config.toml
n_kv_head = 1
positions = "rope"
rope_fraction = 1.0
attn_scale = 0.177
init_std_qkv = 0.0335
init_std_up = 0.0335
init_std_down = 0.0037
optimizer = "muon_variant"
decay_shape = "linear"
final_lr_fraction = 0.02
seq_len = 1024
dataset = "wikipedia_en"
MLP neurons of a small language model. Each row is named by its layer, matrix (gate and up: input weights; down: output weights) and neuron, and shows model dimensions 32-223. Each number is 500 + 50 x the weight over its row's rms, rounded and kept within 0 to 999. Numbers have three digits each. A neuron's up and down rows have the sign that makes its largest values positive.
After each neuron's rows, "fires in" lists the words (lower case) most often at its 100 highest values on Wikipedia text that the model never trained on. A number after a token or word is its count.

L7.gate133:524588590443508383482392620421496421502538464531476425428531507398496553521516497455557457484488527512565465480601448477432497491458511500482597489488510512416561591456534504436424588549505542453489494528521552476587500544530531557477538564496541511452520465539567433398533548481461471596458527496459478485502495551529548477423567471490507408536481543496565451554567515529531438443547508591495403471549460479579593458523545526522474530501560462443482478493522469455529521457485541485515383500617478402459512482566535484543476555477488466638452471492540549533482435524403534579
L7.up133:476483627477491474421524539475485527574521438521420485508483500496509497448527493393563443458568565449553459551623489491480483545519616538539516408484510419494531538535516513364507489524494438414462517505527515460467522480552569423537472444527501430405314502503584441418493568486530410554418486530504487481443517490490463466503565481499432432475523528529469580421477568448498542382466444501519427492460484437553499440471603537483491515500496460469519535476589489503451476410534562535455573418483468496461566515525556508478474533440561412573509535552436463453480506504503566497
L7.down133:536548513537429445473507418555540523511556435469505496584610560576535519437509510485531414556558571652495432463531495538524522506582532462463517456520438490557580505455385489541448539501440482437533476534509437468483484562476548458480511478491463465416513422546412468517468576566519472557491460452530543527587463605608571521491479443489474387544480586464584553594565520517505511467415537482553503420475483381494442519360567473517555536578507471508589500413509489506494536517591518465559603521527479501537469530521564475515539437513494431447491504509567478417479406434620510537
fires in: "after" 53, "during" 30, "following" 9, "in" 5

L5.gate52:631431420514476432461508445500485420435519484485508508493490515504509483535495541453424480503488519496634447439509459517539506562425541479571489444466496634475473473563432511446573393479558562421533516495480526432543462475568481507559534453489438539496473510544516486601415555497570496491413408515393452441635486427385545507460383544560514593582524507500505487528429542613453397448531512512479523475514511492555472512480468447450507525497480448530539548528549454463536506526492506540484503498627476554397524545500446517484548468560517460472389509414518445556581408521549474446
L5.up52:507447518520527419483584475535486422442507581530439542482461504528411514502479582484466478579483493413513494421441532500608474528431525572572459453554494523398405430503626540510431536486515564461473510523522513486544501447516430475433409602561531481463526539548531535516520457529482535450435554504561594438413487451558481455413562524486429567586474533535531499422479489519531404428590472474464469490467548465495496468538514474492498546468538489486572464566469565513518523479500509570484531582488470429506534585410555553451464508437507511534525480490517505439509506558556482418
L5.down52:513483563535455486525502480472487473481519444465499526438434506488531549595501491545522531452506550518447458442395498490425590476507511524581529485504571505536489578574487408560411589435486525535618521496501540510558502532465433434475493482512489434514593546598507443469407394442509471541369435572438542466420469549417462450437448475507531480504462550453489513546515517453494559535409465376511492527559497467499522513539464453453533466445512476456522522527546559491440431441469481560577442592636573519539515493499459516464515416458518427494541502472400440508449544507495475423
fires in: "from" 39, "in" 20, "genome" 4

L11.gate541:441514525475539474465498510438529489469479498532567473447423485535538568506448462506470439451530518410548543524540439534563502465565508419528473434485556482428555543480532497413482463617555559473503529465445478421501542498486538619513440561510463498570621484514466397528495528461432496531472528567448501531538542508486481482520446583612537484510601550580543407503366570485458497533435479494508469509497539507465487438538547505512553497520486423428517501473576473522480504565390463444409552418564631558523445564598557534452547595559499557442514561490468544530532498525533513540
L11.up541:571533448598544432492512477474548472468485483519510433550480507591446511523515512556549490589549497422502424444475592543356472461436522594497485399566568448533538475520501538440421460550470515521479529475491451501522457481498485477493506473552529390498515604489517469556547512543399445525516523518494449621451435459432482470508461589478560500564435553569437494522469467475567573469498517444449555414527562495504550472501481454502488455404490472497569463410529434442497516478398428484534518505610442537501606469530541573528462484568613491573548559498530438497552493447472495444
L11.down541:489504519420434574545515562617458509436391497553470517584510483573450457555535552465595549532426501577539556481509464549390638492548460496522516583505439486461518493481486532577484383465481448463508423516492480520562470518530584533505608341517531524498541394527531479454534522490523505531570457490548511462476433565515459543448508399392458562587480436498556465530541471466532490494498477530540512490510411562503413464485582404440523507472463539516459496581425491515412481527514448537416368486474486487551588513426525478554489472470535498471597531518593545543535452482446492528
fires in: "n" 27, "aleksander" 10, "gerd" 5, "götaland" 5, "april" 4

L9.gate138:502550587565466569501568523497375450522470488454396520491505545462514458516476513509513520472496414430502443503542621512546537474543387460467475503474467512452456495486457577463556474560510423477531414493469498460468454525540581523433482455558488548548523532434439485478588638557432445471446489497516512437468484532504542454394489531498423450508495537555423467414494465561498556518521456486359511554429412410536580541503507453437451523523489510489449514534555551413604593462539426444482533456558472594493497448488520491541435597478535521506459532565509484499529541507620495488
L9.up138:519484534618447598437455431487408434403534494543485404582503415491421393494503617518580585547533516457537587519560482525545564528454515496445509525510565459508541514520417459521427520469420498430596453417471463517547506543499419466474497577585489527616488559505456484509441489543560577478481460451508522514612543508491522551472521548498517517391471510453540479481547484544540562561500508443464463577447583490482457586506500430574477522485507457569425485496485531505523491456511485531488554515532467505521550456429443578475545477514461461535450586522499582525522559587452474558
L9.down138:494377570542506463439544462450452533493413499521484454538501497530461510518531512380568540457566521500490483460535516526530524435459540571464447527493505507490542396492433537436445359525476542529483450509497445524510571511622527468486588436492551456451434526528529602525411559547541443472465610414506558495473544472542518537559454511461533509389502481580574475449407525597428511615433450497452517535536376532509559489458509483458547505473512530428456445405530542434595494440560523572560483512474544484501489554530448478499398547508441537510622553514466471493506527478574505410
fires in: "more" 18, "it" 15, "most" 8, "less" 6, "rather" 5, "this" 5

L12.gate302:457486515635476428489594585583592504532559520560534577560593534520561515502573503559533498462508457569473419498483453409510459551515491461504451531468525528497567581464560463535481536503528538504568422510462474420526457486474543495485533536565387467568492568472518447455564585550442466480597472462524561512435552532466491551541508413521491482505515465356455459415512429431581521541468506474459496511605517488430465541484559437526526472468407446513457526519497547506457501561469461528537495501487616529443443497537456553519445580554531441484449586478433590507485482516573526614
L12.up302:491443544573523497477490465454368469505482539512437495476490517478453490507521458449556516488524503480532458465398473451424488503443478473512557434410485466446495461456573487585510480532487559522474512600472446559554400498485570460378518491454439442517565511539520560474488488588441428514535443478537440537445528442581521492519531543538411437551445548518472558567539574542523475492413481423555537556405428490482500569476483495536526449434433521486598477511414462564433565537528528442443551489526523527461516451579430526551420556543527436548430546552456516611555491577452505506
L12.down302:550544474778535543502600498490494524489507483520459529411471475467509463456460469536503532571540536477449532436511521497490415495469491555459494528481449490568554542426431556506489458433439487463485562513528473523513496464453473619417546520508482470518556575482474527370467553486482560514573502450405479452549495442472492451440440539437481441464459462471326457477601460458407515571520492462478549426523510497443464524513457512581507486388446484527495531515548437532452492448545433534561521474518537560433497578443499489521455441504508467474458470451461508517541482554479534470
fires in: "the" 87

L7.gate348:542437472486460599543527509507433422466461505551465470569443537504476502503546512492497496512487521563449520465584502506532495417492504561516542493454495594595560468508541401470458530588455567562499504573455474461527500439509532500484492408510448502476556430442521391499530491493511526484460463400540458449528504484566505619468525438529449377597513438485458539456581502480364482548542418476521459477438675473411432526523417484488582477548524563492475533461419501495556542519514493468538425507536461471491507427504580576430623475494489553472486561507388489447501531531455458515
L7.up348:509546499497477498465531440392485510518479459510420509502408499613498481523518447477489530422426472508461444515495489466509500559464496417415462492434468491439463577375511584476414529477585466457502519470562505453476528467497506541452582417431435454504453525554526578496536491472549515479501486370452452475452463461574465468458570454490512439512513446454594510483474448622557537489556433419521492590417540603489432613593474515537450509533545482456496519490506383470578502480493438454446419606538547456591510453419527541504477530605434558498585571506504416447433483465499476529
L7.down348:521424442426465523525515533426477472585423518429539505469491501498510494535480639466488573486507477412507518461552463481610477506539489511515534520525489515507523469417526591532518583512421469486474432507511411459527518501550478555513570480555520524443404423543478577497441483486492551528406525428522415508488551434528533571542527483520499501559407481492430495565436449510438502531459523516452432533530465451467414423520512553477458452524419497534515503511524536488494461542470417495509502469452470502534471585523517514553394513477482562521680544489509411496480582531476585450
fires in: "music" 21, "literature" 9, "songs" 8, "singles" 6, "literary" 4, "records" 4

L6.gate326:429579575551540486426374525509444524589524541513374532531598576463538537524505535477473515418514471406506598490520506498472487484448505460557478536565481530579497489463507530488516475514481435515571531456515546402435514550494471410489507488543438447470587532531537494493516564529560490455392548486437487517502458512472548423539530480517571529478525515543404402573462545471511523459419460536520563484521419535464506567511571570589370575485505420415454503525536486391500449474557616526456476492470541498544565557505476563458354542557507479534495452428454507496551495537474482446
L6.up326:577493604513521424479545469458451439603515508499397463593526523459576491448500532441472551463497498486435469509485474488584563585494528468551475527479510452549512500430428533471555446527496465495500519517494542475445521543486444519544485483464521479486522542477531510511469551572558545497508550464486435449532474517482596472480545420481510438581557499442483490596474388425590593527454450450542601458635389522454498491458564512546391530479526470542387459548466495427538499529575525537503503523527548510437577552434428611401488529485500493550500429421485431566532492456455438502
L6.down326:481589508535539515509436477458440478553409450557471531593581610525537543578437475534542444476448501387475490537484418539576486612453513520514496502460510527505455511392538563471492538446480495505486566569525481514528488525508488483423462547494438560485575480537387439512497496482488513548472522517425502516454528520507460530534537472540610442554477456520475519520488556439493524539510497524572381437551556462599582596497624450523498487539464521516439550548514466427459467602471598533550504544432604506609485437557478455552465542542626495566496522419492461439501568459590422439
fires in: "the" 28, "other" 24, "following" 8, "these" 7

L4.gate226:553369553439531507551514497587490528470454543562590536421537495436569454507462529496534566551447410514536542549590459441439492507436517499423466474465443512528485457558479473526598488375468497532460414525576528495492543493520442455569544455483514429561554509455530531481525430526560552476412486501510511493530660365431453546410481648536537484530569529433437463459448497449594514560504537496498448458434453491546586490428453531507543566552538483533575549490548534418458544436470525465486422492596390506548462560509456488483453509483497481458474572457479471504586453538457528471
L4.up226:546359540508496555551476527516489448471494520587564521519436598434597507416434519487539589551421475574507494558527536457477476489499511401431498481560475500560512464568394506530499386435515536478453477565489465490537530476526428449491554465575425441546521403489551486469522463584575547456426535489572436569567498413407500629487390607450473461453575481421457389539567508447518534480481543458576468439521498501487420524487399437463471488497465465488478501418533479441504555497479561557553443558517520481577470503568558547471471515477527479497502560482572538530501441473498508500
L4.down226:455499532455448499411502506518518551513442433516362459448507411467423437501518504565613494566506483560516470502576525493578454507502543416417592544486514501481462486457437506555490512581505525457481457479493568472531513463547435519578525515380401470504486502529501570443436524588464456532425503588465480475512495533456504461544471602524451423519400445494507471522625463541551599493527495569514574489389487493516465405498440443493542459598485518526475464578528560495549562452497409502496613486473579479505443507492437424528432486601474563549547511530558453555558507543487354465
fires in: "none" 25, "more" 18, "nigerian" 9, "season" 6, "less" 6